Weights of a small transformer language model.
Training: a variant of Muon for these matrices, 599M tokens.
MLP neurons of a small language model. Each row is named by its layer, matrix (down: output weights) and neuron, and shows model dimensions 64-159. Each number is 50 + 10 x the weight over its row's rms, rounded and kept within 0 to 99. A neuron's up and down rows have the sign that makes its largest values positive.
After each neuron's rows, "fires before" lists the tokens most often just after its 100 highest values on Wikipedia text that the model never trained on. A number after a token or word is its count.

L7.down394:51 67 47 61 54 52 46 46 40 58 59 60 55 53 58 38 42 57 53 52 53 50 39 34 61 56 37 49 44 47 36 51 45 63 57 47 53 48 47 52 51 55 41 52 41 47 57 58 46 38 50 47 67 33 44 45 33 50 54 61 49 39 59 32 51 52 41 56 65 50 39 41 53 43 42 36 52 49 64 31 61 33 54 53 42 61 42 64 27 76 61 58 54 46 45 78
fires before: " " 48, " $" 5, " of" 4

L5.down315:53 69 44 53 52 41 47 48 50 66 37 45 60 37 38 49 59 63 46 57 65 55 60 37 54 43 55 60 53 53 45 61 45 44 52 58 65 39 43 54 51 50 47 68 48 48 30 48 35 40 37 51 63 57 51 51 47 61 48 29 52 19 47 45 47 54 50 49 41 43 50 68 68 33 43 47 54 49 61 47 53 50 42 49 66 56 63 39 46 43 56 72 43 65 35 68
fires before: " |" 68, " |\n" 17, "." 4

L8.down621:50 49 63 34 60 56 45 43 41 65 48 45 32 51 54 43 46 50 40 45 50 56 53 49 41 54 44 52 57 53 51 49 59 41 40 45 35 66 50 58 41 60 66 52 47 30 42 46 43 48 32 50 47 41 48 51 48 39 41 46 52 61 58 51 36 54 43 59 53 39 50 61 41 54 55 46 46 52 22 67 62 52 56 19 47 44 46 52 64 50 45 55 47 42 34 46
fires before: " |" 22, "," 15, ";" 10, "\n" 7

L7.down54:66 40 58 40 43 51 54 36 61 45 57 51 54 55 50 59 35 63 49 31 43 53 46 59 44 48 49 61 68 55 56 31 40 55 35 61 39 68 44 55 57 55 51 52 52 43 55 52 53 37 49 49 64 41 51 42 53 52 43 51 29 37 41 59 60 33 47 59 48 42 30 58 52 59 47 52 39 44 45 59 48 51 62 46 57 54 41 50 55 54 32 60 50 19 67 49
fires before: " |" 24, " (" 18, ";" 8, "," 4

L8.down448:64 56 39 43 35 42 42 38 44 43 50 63 48 49 42 58 61 38 44 63 36 68 69 54 48 39 42 52 57 46 47 54 53 28 63 63 66 38 48 46 77 27 46 59 45 70 57 60 50 41 53 45 60 60 54 60 42 53 64 35 47 40 57 57 59 46 64 64 50 49 48 45 67 42 40 47 65 48 51 55 36 64 50 52 62 29 37 51 43 36 62 37 65 46 50 63
fires before: "," 19, "." 18, "\n" 7, " season" 7, ")" 6, ".\n\n" 6

L11.down651:55 45 49 31 50 49 47 43 23 51 40 52 47 42 62 62 52 59 58 47 45 56 50 56 57 46 52 55 40 33 70 42 62 47 49 38 35 55 44 42 63 51 73 60 48 43 49 46 35 30 57 60 46 46 61 48 60 39 67 45 66 32 36 38 51 64 55 47 42 48 49 44 33 50 53 63 52 37 33 63 59 57 54 43 61 41 49 57 36 50 58 45 58 37 65 45
fires before: " and" 41, "," 37, " or" 4

L7.down450:58 48 37 46 49 46 51 42 62 55 36 47 41 56 62 69 51 57 54 54 58 71 39 57 46 42 54 60 35 58 30 62 41 49 62 55 47 56 52 57 43 63 61 53 46 55 40 43 53 46 51 24 46 40 46 55 60 58 44 39 42 50 60 61 53 52 38 42 63 67 64 45 34 39 66 41 53 61 38 53 60 36 56 63 58 71 52 33 64 58 53 53 43 50 43 55
fires before: "," 53, " October" 6, " |" 5

L6.down346:33 62 61 50 45 40 39 44 51 59 47 52 55 56 51 44 54 53 45 57 47 43 49 41 53 61 32 44 42 55 34 58 40 42 37 51 59 49 61 46 51 51 50 44 45 37 43 44 55 50 42 65 49 56 53 45 50 44 46 48 71 50 56 41 45 55 47 56 55 46 40 44 49 40 54 42 55 41 37 44 58 50 50 56 58 65 47 43 47 62 37 36 41 50 54 42
fires before: "201" 24, " " 11, "200" 9, "202" 8, "199" 7, "197" 7

L7.down10:45 66 24 44 72 55 48 56 59 44 50 65 53 66 26 37 31 52 66 45 46 59 60 54 63 47 49 36 48 50 51 49 64 55 53 60 51 62 44 48 46 58 64 46 57 51 55 63 56 64 52 49 56 40 43 51 44 48 54 41 65 42 46 50 51 32 52 52 41 58 54 43 60 71 43 55 52 55 49 44 40 53 52 38 39 52 51 39 45 50 50 42 59 45 53 60
fires before: " to" 35, " from" 8, " in" 5, " its" 4, " after" 4, " the" 4

L7.down599:62 40 46 59 31 23 51 49 51 54 42 58 53 46 56 50 56 44 41 60 50 51 46 50 56 73 53 53 35 44 58 52 40 37 59 43 48 62 52 65 38 53 54 60 37 54 36 44 60 50 50 43 51 48 51 45 49 50 45 44 34 56 49 64 59 50 40 54 45 52 32 49 45 47 65 56 49 69 51 55 48 49 56 56 49 63 69 48 57 64 39 41 56 41 52 57
fires before: " of" 57, " |" 5, "," 5, " by" 4

L5.down545:60 40 61 38 75 47 46 67 39 48 38 29 41 58 48 48 48 53 52 40 45 53 62 71 60 55 67 57 41 46 51 62 54 64 43 40 47 68 61 28 56 50 60 51 64 50 53 52 47 55 60 41 49 57 50 62 66 53 37 51 47 70 47 52 57 43 43 47 59 70 56 46 50 52 52 59 48 29 37 51 56 48 48 43 47 66 50 45 45 36 57 63 47 59 56 60
fires before: " |" 24, "E" 8, " G" 7, " |\n" 6, "st" 5

L11.down389:56 39 60 58 48 70 53 69 54 53 38 41 58 52 45 44 32 57 36 48 72 35 35 51 52 64 58 66 56 31 38 31 47 61 49 35 54 47 51 53 56 49 55 57 55 45 44 52 59 32 64 39 32 52 38 54 76 49 44 58 42 59 46 54 53 50 46 42 48 54 29 41 34 63 47 59 40 60 53 45 37 68 72 40 47 49 60 55 52 48 34 50 51 28 60 49
fires before: " of" 32, " " 13, " to" 9, " in" 9, " for" 4, "," 4

L5.down417:66 48 36 49 47 44 54 56 56 50 51 65 54 55 31 55 34 46 46 61 52 67 64 48 40 52 54 42 39 58 61 57 59 53 52 52 42 59 56 44 64 52 46 59 50 51 45 48 56 46 60 23 46 47 52 43 47 68 68 58 37 49 44 63 62 39 28 32 28 69 43 49 35 45 43 52 45 62 44 56 64 62 48 38 51 46 44 32 46 52 32 38 43 41 64 51
fires before: "," 39, " as" 10, " of" 8, " the" 5

L8.down307:44 66 58 52 33 60 31 51 70 67 68 65 38 45 51 62 48 46 67 50 62 66 42 61 63 54 48 50 60 40 42 32 67 55 53 22 37 57 53 26 61 45 27 46 37 57 39 51 44 54 57 69 55 49 55 40 53 47 42 65 67 39 47 54 59 62 39 61 39 50 48 42 61 42 52 55 49 48 65 55 38 59 54 60 58 57 55 40 56 62 49 44 38 55 63 33
fires before: " " 62

L7.down40:61 73 46 62 43 51 47 39 44 50 59 50 60 35 52 42 44 46 52 45 41 45 47 47 63 73 41 58 54 60 63 32 53 46 48 60 63 53 44 39 37 55 35 33 32 44 59 54 43 51 27 53 45 54 57 67 43 52 60 49 77 58 49 52 42 47 41 35 51 38 50 61 58 40 56 51 41 28 51 62 48 68 53 33 41 55 63 60 64 48 46 69 44 46 60 59
fires before: " " 41, " —" 6, " B" 5, " Q" 5, " Bre" 4, " A" 4

L11.down619:55 46 40 46 48 46 61 51 64 30 58 53 49 56 30 42 28 48 58 56 46 54 59 66 68 57 66 28 49 52 57 38 39 57 51 55 62 34 48 49 47 56 45 63 46 50 58 43 45 51 46 47 71 57 38 33 55 54 48 62 62 41 44 65 41 46 50 49 64 53 53 54 59 42 56 51 72 44 47 20 41 51 41 51 47 60 45 29 47 46 44 56 54 54 33 45
fires before: "ed" 36, "ing" 19, "s" 8, "." 4

L7.down617:74 51 59 41 59 42 62 58 52 56 58 38 48 50 55 46 58 67 59 48 37 47 53 54 64 35 36 51 54 61 42 59 64 46 42 49 48 58 43 51 46 67 59 37 38 51 31 50 60 49 39 57 50 56 51 41 52 55 44 48 60 59 33 70 62 50 43 51 47 58 48 51 64 51 41 45 31 59 52 49 38 50 58 52 37 53 40 52 50 51 44 75 48 53 52 53
fires before: " " 64, " B" 4

L8.down547:54 61 47 54 48 41 40 47 43 33 73 44 52 56 61 54 47 26 25 54 54 57 22 53 41 58 43 45 51 49 35 48 45 54 29 54 47 43 48 55 47 32 36 44 70 32 62 44 42 44 38 31 67 46 45 46 53 50 36 36 57 28 63 61 50 39 41 66 46 44 58 47 32 45 64 58 63 63 49 53 57 45 46 57 44 55 54 69 55 42 48 63 50 54 53 49
fires before: "." 54, ".," 17, "," 5, ";" 5

L5.down172:46 52 46 46 44 40 51 50 35 43 69 54 51 52 36 47 39 53 65 51 42 44 51 59 76 66 44 62 36 41 56 42 58 36 50 66 50 40 53 76 57 52 55 45 44 60 46 49 49 64 60 49 55 53 32 51 30 65 52 44 55 50 47 54 55 40 50 35 52 58 29 71 56 42 53 50 45 64 42 44 54 36 60 60 68 46 49 64 46 48 63 47 51 64 55 54
fires before: " by" 21, ":" 12, " in" 12, " as" 8, "," 4, " (" 4

L5.down421:35 35 43 39 67 57 51 40 60 36 50 53 60 51 49 63 45 58 47 34 44 39 47 41 48 54 46 60 48 52 37 57 80 50 45 61 45 50 61 56 52 51 51 53 62 46 44 53 54 58 41 50 49 49 47 69 61 49 49 53 51 58 24 57 34 42 61 57 63 37 50 42 66 43 51 50 38 62 49 43 50 49 53 50 31 57 60 40 61 44 59 51 41 53 47 57
fires before: "ment" 15, "mercial" 12, "mer" 9, "ing" 8, "er" 7

L3.down146:50 45 58 49 56 41 46 66 28 46 54 45 60 45 51 41 53 58 51 56 55 21 36 61 41 46 41 55 52 47 77 55 56 42 54 60 65 40 43 64 50 56 61 46 43 44 49 46 42 65 65 52 48 77 55 43 47 49 47 58 31 50 51 45 53 55 45 47 52 48 39 35 62 62 65 67 62 31 51 51 40 50 44 65 25 49 54 45 44 51 53 64 56 55 60 62
fires before: " the" 36, " " 10, "m" 7, "oms" 4, " least" 4

L6.down60:51 41 78 57 43 65 64 62 29 57 53 51 53 58 54 51 48 40 56 31 50 36 38 42 18 49 54 35 39 49 53 39 36 51 46 43 64 59 51 45 47 43 52 43 66 53 40 32 52 58 48 57 46 39 51 47 40 40 47 50 38 44 48 45 57 34 60 40 50 51 58 48 49 38 47 75 43 41 35 51 51 46 57 64 52 65 55 48 50 54 52 40 52 49 58 31
fires before: " " 46, " |" 11, " S" 4

L6.down474:59 78 59 40 63 47 47 56 53 63 73 53 29 41 62 49 49 43 49 41 48 62 44 60 59 58 56 39 70 56 61 56 75 58 69 47 59 51 43 49 29 53 56 34 47 58 50 45 66 59 47 48 60 43 45 39 42 44 53 42 64 43 60 52 55 38 31 59 29 61 54 51 63 51 51 34 49 39 46 48 47 33 55 55 23 44 50 46 35 62 52 61 31 56 47 44
fires before: " " 64, " —" 4

L11.down545:45 41 66 45 60 58 56 55 50 35 47 41 60 60 70 64 61 49 52 58 38 50 53 54 56 43 59 61 55 36 77 67 63 58 45 31 47 49 49 40 60 50 59 54 54 48 49 48 40 48 70 52 54 50 66 34 44 48 56 47 65 56 51 46 39 53 40 43 45 53 71 42 53 48 53 55 46 37 35 64 47 75 52 31 50 51 46 53 50 43 55 32 45 66 52 64
fires before: "," 91

L8.down141:43 67 58 46 41 54 48 46 36 38 41 54 58 61 65 54 45 52 51 65 64 58 42 36 49 53 54 52 49 43 56 35 61 53 31 67 47 55 55 78 49 44 47 64 64 48 58 54 49 30 45 59 54 52 49 47 64 34 48 44 51 55 37 53 42 42 63 58 56 48 57 49 49 50 49 66 55 49 56 61 60 50 30 55 25 29 69 37 48 51 40 45 52 42 52 66
fires before: " " 30, "3" 6, "5" 5, "2" 5, "4" 5

L7.down47:54 58 55 29 67 57 60 55 37 52 60 47 36 58 52 43 44 55 59 54 52 56 52 65 59 47 42 39 44 63 54 53 61 53 67 46 59 60 62 47 32 55 44 58 68 68 51 41 28 36 53 45 52 46 55 37 59 50 58 36 29 62 46 53 63 43 59 39 52 66 69 43 62 32 50 54 41 36 46 50 50 53 59 73 58 68 55 61 49 39 60 49 52 55 54 59
fires before: " |" 73, "." 13, ";" 4

L5.down173:54 43 43 43 33 46 49 46 56 41 46 32 53 38 35 63 44 43 30 71 39 44 62 33 49 46 41 59 48 43 45 73 54 61 47 48 45 57 30 47 49 50 57 64 37 57 35 70 49 51 43 41 50 62 51 54 37 70 43 55 45 41 42 46 54 49 58 69 55 55 50 47 68 61 58 33 44 66 52 54 43 53 36 48 43 69 62 48 30 54 37 30 57 47 36 40
fires before: "," 31, "." 9, " and" 8, " season" 7, " to" 6, ".\n\n" 4

L7.down762:57 47 55 64 44 44 53 48 46 45 37 52 32 48 51 51 56 59 53 50 52 41 44 57 46 72 54 53 54 37 66 49 53 40 41 47 51 51 28 51 52 51 69 47 49 42 51 59 50 73 41 56 50 67 57 45 59 48 53 64 48 60 35 58 34 35 61 34 45 41 46 41 48 35 52 48 58 34 33 51 66 55 34 33 43 51 59 56 44 60 67 64 53 50 64 56
fires before: " the" 50, " M" 4

L11.down200:52 54 43 26 58 35 56 68 38 51 59 33 57 43 49 54 52 66 62 49 44 62 49 45 64 43 49 36 62 59 59 60 37 48 69 50 55 51 53 60 51 34 62 49 54 57 39 62 49 66 63 57 55 32 44 55 41 59 38 41 51 60 62 59 45 39 57 44 49 52 54 58 49 61 51 64 45 40 35 62 50 60 54 55 61 55 53 55 40 50 51 50 53 76 55 59
fires before: " |" 56, "." 14, " |\n" 11

L11.down278:31 56 56 49 55 44 39 31 40 33 57 51 51 57 40 37 71 52 58 56 44 36 33 49 59 49 42 63 45 50 41 48 46 62 47 49 46 48 61 54 64 56 60 65 47 56 37 56 35 52 67 36 56 49 61 49 46 53 44 46 48 48 55 52 57 58 50 54 36 40 55 39 67 40 38 40 53 61 62 50 42 58 60 54 52 65 55 54 37 54 45 57 65 52 35 46
fires before: "." 16, "," 15, ".\n\n" 9, " when" 5, " as" 4, " was" 4

L11.down380:38 50 40 49 52 47 58 46 53 35 48 63 55 44 54 42 50 44 25 66 33 34 48 47 54 53 45 46 51 56 42 40 48 46 51 48 45 39 48 47 38 54 48 53 59 42 41 48 28 48 44 34 47 57 66 47 58 54 47 45 59 46 51 43 44 61 61 56 42 31 43 58 42 58 61 57 57 25 67 42 53 41 41 43 52 51 38 45 44 37 49 50 64 54 46 54
fires before: "," 18, " and" 14, "." 9, "ry" 8, ".\n\n" 6, " in" 5

L8.down520:28 60 37 63 53 55 76 54 44 41 60 49 49 56 54 53 53 32 43 47 50 62 40 41 44 54 66 52 42 52 46 56 40 47 55 50 57 62 53 64 67 56 16 61 40 47 52 52 52 64 45 55 44 46 59 60 50 53 35 58 49 50 51 44 47 51 48 38 59 55 56 61 72 57 54 50 51 54 42 44 52 50 65 52 58 52 35 45 52 54 47 48 51 49 56 59
fires before: "|" 43, " |\n" 15, " |" 7, "." 5, "|---|---|---|---" 4

L11.down620:45 73 25 60 58 39 57 23 52 72 35 52 41 55 51 36 33 52 60 43 47 64 53 49 53 55 53 48 54 53 71 44 40 55 63 20 53 52 53 52 57 55 33 56 65 41 70 40 66 42 48 51 61 59 42 45 27 49 39 34 53 33 62 45 46 36 24 52 52 26 30 42 56 51 57 40 44 53 38 47 53 49 30 57 53 37 43 68 64 43 29 53 42 51 45 38
fires before: " " 29, " of" 19, " (" 10

L11.down257:78 47 53 54 61 45 50 55 51 53 39 52 66 45 46 40 45 38 57 43 33 58 57 45 40 48 52 52 57 60 54 53 65 63 52 46 64 33 71 52 53 53 49 32 45 58 58 58 67 59 39 62 54 56 55 39 25 54 60 54 57 59 59 51 62 66 33 41 58 63 73 57 43 52 42 43 53 32 57 53 64 67 41 64 53 62 51 63 55 50 42 45 35 52 59 49
fires before: "8" 22, " A" 22, " B" 4, "7" 4

L8.down549:65 47 56 56 58 58 57 60 54 47 51 40 61 39 50 61 41 24 50 45 41 37 36 55 71 62 58 41 54 56 60 46 50 47 53 69 59 69 57 38 41 55 67 45 32 55 70 56 58 56 30 56 46 40 47 55 51 50 57 42 50 41 49 39 42 53 60 63 42 47 47 56 68 49 42 51 35 55 49 28 57 62 70 44 46 60 62 57 43 53 53 55 30 52 46 59
fires before: " " 52, " and" 4, " |" 4

L3.down53:47 47 50 40 52 53 53 53 42 55 57 57 43 62 46 55 35 52 49 44 43 53 41 61 67 62 53 46 47 47 35 52 35 49 58 43 56 46 44 57 59 54 60 45 60 59 32 56 63 62 45 45 48 53 27 49 60 45 55 51 51 57 67 47 69 43 56 53 73 57 39 38 40 32 56 48 31 58 40 48 69 56 50 45 34 57 52 52 44 53 55 56 41 50 55 55
fires before: " " 89

L8.down761:48 65 71 35 38 46 55 37 68 48 38 43 32 56 51 51 54 68 41 51 70 44 48 58 53 52 36 60 44 51 43 36 45 57 48 33 37 52 36 59 46 39 43 52 48 46 53 65 53 46 56 38 51 64 63 44 44 54 37 75 58 43 60 63 67 50 34 52 50 48 71 50 42 55 78 45 66 52 54 45 25 45 56 53 56 51 36 54 73 50 49 49 47 48 52 46
fires before: " " 51, "," 19, " (" 4

L7.down705:54 43 35 62 54 47 48 48 45 41 53 58 50 43 60 62 58 59 51 40 54 41 41 53 47 41 63 64 41 40 58 59 53 39 49 41 45 47 44 53 47 46 37 36 35 42 42 57 54 29 52 56 79 53 42 64 35 61 46 51 69 48 45 53 54 58 41 50 61 58 49 49 53 57 66 56 58 40 34 66 31 41 52 64 54 63 30 63 41 40 47 46 43 56 52 71
fires before: " |" 42, "N" 10, " |\n" 10, "st" 4

L7.down251:60 48 54 41 49 52 51 59 44 34 45 44 47 63 47 49 48 75 76 40 42 30 41 39 52 52 49 42 52 50 49 60 60 39 68 62 56 58 53 67 43 42 57 46 63 68 41 48 48 55 48 55 59 42 55 53 42 44 58 57 60 40 40 58 61 36 48 44 48 55 63 49 44 56 61 51 41 37 41 49 49 49 63 49 56 40 51 55 36 46 63 52 60 60 38 49
fires before: "ing" 17, "ment" 17, "ed" 14, "ments" 8

L3.down65:46 23 64 44 45 54 49 57 53 56 37 43 62 59 68 49 44 36 57 39 52 44 43 58 52 57 39 53 54 66 46 40 52 56 65 46 38 36 33 62 61 38 48 57 46 59 59 55 38 54 47 35 50 61 47 57 36 45 45 60 46 47 51 52 48 55 45 56 75 44 54 49 33 44 50 44 45 58 62 48 36 62 36 73 34 44 56 55 49 49 49 46 40 60 52 32
fires before: " " 69, "," 6

L7.down48:71 47 54 23 41 57 36 59 62 41 63 52 62 58 42 54 66 58 44 52 54 29 63 45 60 44 52 47 57 52 51 52 40 45 76 56 54 43 57 45 47 66 55 43 47 41 48 54 52 47 50 53 53 32 50 50 57 45 43 47 41 35 54 56 62 42 42 39 46 58 40 50 57 47 41 54 33 56 62 52 35 44 66 70 54 49 42 52 58 51 36 46 35 42 50 35
fires before: " |" 37, "–" 15, " –" 9, " (" 4

L7.down172:45 61 49 52 58 57 53 42 33 59 45 42 60 66 43 44 63 74 49 46 51 47 77 54 62 73 60 42 32 53 44 64 48 57 59 35 78 42 60 42 53 53 42 39 57 52 49 56 53 58 51 47 49 53 44 55 35 78 54 42 50 48 57 51 41 54 53 45 59 42 36 55 49 50 57 54 41 61 38 45 31 44 63 68 50 53 66 72 56 36 50 50 42 64 53 58
fires before: " in" 24, " by" 14, " on" 12, ".\n\n" 6, "." 6, "," 6

L5.down630:44 61 60 47 38 47 44 52 48 57 47 48 60 52 68 52 40 48 58 34 39 38 32 49 52 42 52 42 41 56 44 74 50 51 60 59 63 68 57 23 37 56 48 63 49 47 46 43 47 52 39 53 46 54 66 57 53 66 60 51 52 53 36 46 41 53 43 48 55 51 43 64 46 57 54 49 38 56 53 34 57 42 44 56 49 62 46 55 28 54 45 70 21 52 60 33
fires before: " " 32, " the" 15, " B" 5, " a" 5, " +" 4

L8.down619:62 46 48 40 46 41 39 45 80 62 56 42 49 40 33 55 52 59 60 78 66 41 38 52 60 49 33 70 52 46 59 44 56 36 53 41 52 37 56 67 44 49 58 48 59 70 33 61 56 69 30 55 58 46 56 44 35 46 41 47 47 54 59 57 65 48 44 44 57 52 60 52 56 45 52 41 48 65 56 39 47 61 49 60 53 50 36 43 56 48 48 31 45 55 44 52
fires before: " " 40, " the" 15, "-" 5

L8.down33:56 62 59 40 54 54 55 65 47 48 38 45 55 50 56 45 45 48 59 44 50 57 68 42 66 48 51 36 51 42 47 43 54 50 45 44 38 49 46 48 44 53 71 56 53 38 40 42 27 59 45 65 47 49 54 49 48 34 57 55 57 40 53 54 52 47 50 46 56 61 60 65 54 45 41 61 53 38 60 55 40 63 43 52 61 45 30 46 64 57 73 40 52 69 54 70
fires before: "." 21, " in" 12, " ft" 8, " m" 5, ")" 5

L6.down348:38 53 45 51 42 39 48 65 44 46 28 58 44 68 58 55 33 50 57 57 56 65 58 62 58 46 68 23 57 50 57 50 44 53 54 41 34 55 52 33 47 35 51 66 40 47 53 83 46 49 57 47 60 62 44 35 61 48 34 52 61 50 49 26 58 57 51 49 32 35 41 60 47 45 42 47 51 69 64 50 46 50 55 48 53 44 34 59 66 48 74 40 36 43 68 44
fires before: " " 57, " (" 10, "0" 4

L8.down78:51 20 60 43 57 60 43 43 48 57 46 40 67 58 50 52 50 44 49 43 51 37 29 38 36 54 32 46 47 44 69 55 43 60 43 52 39 36 50 61 63 46 48 45 50 49 52 66 46 53 56 45 47 66 58 67 57 46 56 50 51 45 41 72 57 39 49 34 58 52 43 53 62 43 50 63 56 60 35 43 40 38 39 54 47 42 64 47 50 66 54 60 39 54 57 48
fires before: "," 51, " the" 9, " they" 7

L7.down562:63 29 57 45 45 30 60 30 57 45 46 41 40 51 32 58 49 61 46 57 42 59 59 51 46 71 44 59 37 47 61 49 38 68 47 60 46 46 50 43 67 40 30 50 46 53 42 54 48 50 55 42 41 64 58 40 57 55 57 53 41 53 55 75 55 32 46 49 53 53 37 42 44 43 36 46 44 26 41 61 44 68 44 51 42 28 52 51 42 49 48 62 46 40 54 53
fires before: "," 64, " the" 7

L8.down199:60 58 58 46 48 56 34 45 42 39 48 40 45 49 37 59 58 78 56 50 38 59 49 55 43 48 48 48 61 35 67 48 61 50 54 36 42 54 54 59 57 33 41 52 43 29 42 44 39 38 60 49 60 48 50 52 44 53 58 51 61 36 57 59 42 56 62 73 58 47 29 41 37 28 47 39 45 57 43 45 48 56 63 47 49 60 67 43 42 55 49 52 34 56 52 43
fires before: " |" 38, "|" 11, " " 7, "|---|---|\n" 5, " |\n" 5

L7.down38:39 34 51 54 53 48 41 41 61 47 35 50 39 58 41 46 45 58 56 51 52 30 50 44 37 46 39 44 61 40 61 53 63 73 38 61 50 42 45 58 43 51 32 56 45 66 58 62 40 49 55 49 46 53 46 55 57 46 66 80 47 42 50 56 51 29 49 40 38 48 47 51 48 54 60 47 52 44 60 33 53 36 45 54 53 54 57 21 37 68 62 51 42 52 53 47
fires before: "ed" 34, "ing" 19, "ation" 5

L8.down339:55 57 48 45 42 49 71 47 38 58 45 47 57 59 70 52 45 46 33 66 64 61 38 49 61 58 37 62 45 64 59 38 27 55 45 45 42 54 42 38 66 53 70 55 51 31 51 55 45 60 70 47 45 50 52 51 46 56 46 32 48 46 48 35 55 50 49 54 65 47 46 53 51 58 60 30 61 50 41 49 54 41 25 67 51 46 55 41 42 33 38 39 49 50 43 56
fires before: "," 59, " " 9

L5.down628:54 60 60 53 44 46 47 36 46 35 47 58 42 44 43 61 51 55 52 57 43 38 47 34 51 40 34 59 54 49 45 45 49 30 48 43 64 53 45 68 44 45 56 47 62 59 58 44 42 45 48 59 50 51 48 58 47 45 38 48 52 41 51 55 40 42 58 42 69 48 44 44 45 51 53 35 62 43 44 48 50 60 46 50 37 51 37 51 37 60 52 56 48 66 51 63
fires before: "2" 14, "3" 12, "0" 11, "9" 9, "1" 8, "7" 8

L11.down297:42 59 38 41 49 46 47 63 34 49 36 53 59 61 63 59 51 52 64 52 46 27 50 45 57 77 30 39 57 49 48 61 59 55 51 55 34 44 55 55 57 47 68 49 47 52 44 36 39 49 52 44 49 59 54 71 47 47 47 42 38 44 54 62 49 52 56 58 52 60 48 49 60 48 50 54 54 59 50 39 48 50 46 49 43 41 37 27 56 42 44 58 54 47 45 52
fires before: " to" 21, " in" 14, " by" 11, " on" 7, "," 7, "." 6

L5.down725:60 38 47 46 47 55 45 61 52 63 58 40 63 59 42 43 35 39 40 52 59 63 58 52 57 41 46 51 58 53 59 46 46 58 61 60 62 52 36 42 62 55 35 44 63 64 56 37 49 52 41 42 52 54 55 42 79 49 70 39 47 26 51 43 54 52 45 44 61 49 44 61 65 65 55 54 57 39 51 39 39 35 68 53 54 38 70 49 60 31 53 56 47 45 34 66
fires before: " |" 24, "–" 12, "," 8, "rd" 8, ":" 7, "ice" 5

L8.down432:45 56 29 33 51 44 35 51 39 52 56 61 50 52 53 40 43 59 44 35 58 49 57 41 46 56 57 39 47 55 46 28 58 62 70 37 45 61 54 38 47 47 61 55 48 69 46 65 47 50 62 66 54 37 44 50 49 55 37 45 62 55 40 58 44 53 41 33 47 53 30 56 60 38 39 59 43 70 40 46 43 51 35 54 56 52 50 50 56 44 36 47 43 59 41 63
fires before: " by" 40, " in" 14, " to" 6

L5.down490:51 54 53 67 51 44 47 56 58 46 47 28 81 39 59 65 58 45 31 59 50 57 47 61 67 47 38 41 43 49 43 43 55 49 70 60 45 53 49 58 42 45 54 45 47 58 49 47 55 50 42 50 60 57 22 58 18 56 13 49 51 44 43 29 66 40 39 55 55 40 53 26 59 37 55 39 65 49 43 53 60 50 63 51 26 44 60 45 57 68 36 51 59 45 57 53
fires before: " " 75, " of" 6

L11.down764:44 41 40 50 39 52 55 45 65 45 46 45 46 54 47 45 38 43 33 42 70 67 55 53 52 46 39 35 68 48 37 51 65 29 49 41 41 45 45 28 45 48 34 53 37 31 56 63 36 55 44 40 56 76 52 42 48 43 45 31 60 51 62 57 35 57 54 56 47 59 46 45 59 51 48 59 71 51 46 49 44 49 53 37 19 46 49 54 43 52 33 51 45 45 42 46
fires before: "," 34, " in" 9, " |" 8, " on" 6, ".\n\n" 4

L5.down431:55 54 45 57 40 64 42 56 56 51 63 63 48 37 49 38 63 56 53 42 46 50 42 62 51 49 43 49 43 61 71 53 70 61 65 66 49 42 54 50 33 34 28 23 51 56 67 49 78 39 50 50 59 41 50 59 48 37 51 45 43 63 56 69 49 49 44 34 47 55 56 47 59 43 46 30 48 41 43 60 48 57 63 52 58 57 63 38 42 66 57 59 53 49 51 54
fires before: " " 57, " B" 7, " |" 4, " |\n\n" 4

L8.down570:26 39 46 51 63 48 67 51 46 51 42 40 32 56 59 40 45 84 72 54 47 47 43 42 58 55 48 58 59 33 44 41 47 54 48 47 46 52 38 39 33 47 28 53 38 54 46 63 50 53 44 49 67 46 48 40 59 44 36 52 52 50 49 45 49 52 48 63 41 43 49 52 38 45 74 52 62 46 54 40 50 54 45 46 56 51 36 44 74 44 64 58 46 35 55 59
fires before: "ed" 24, "ing" 23, "et" 4, "," 4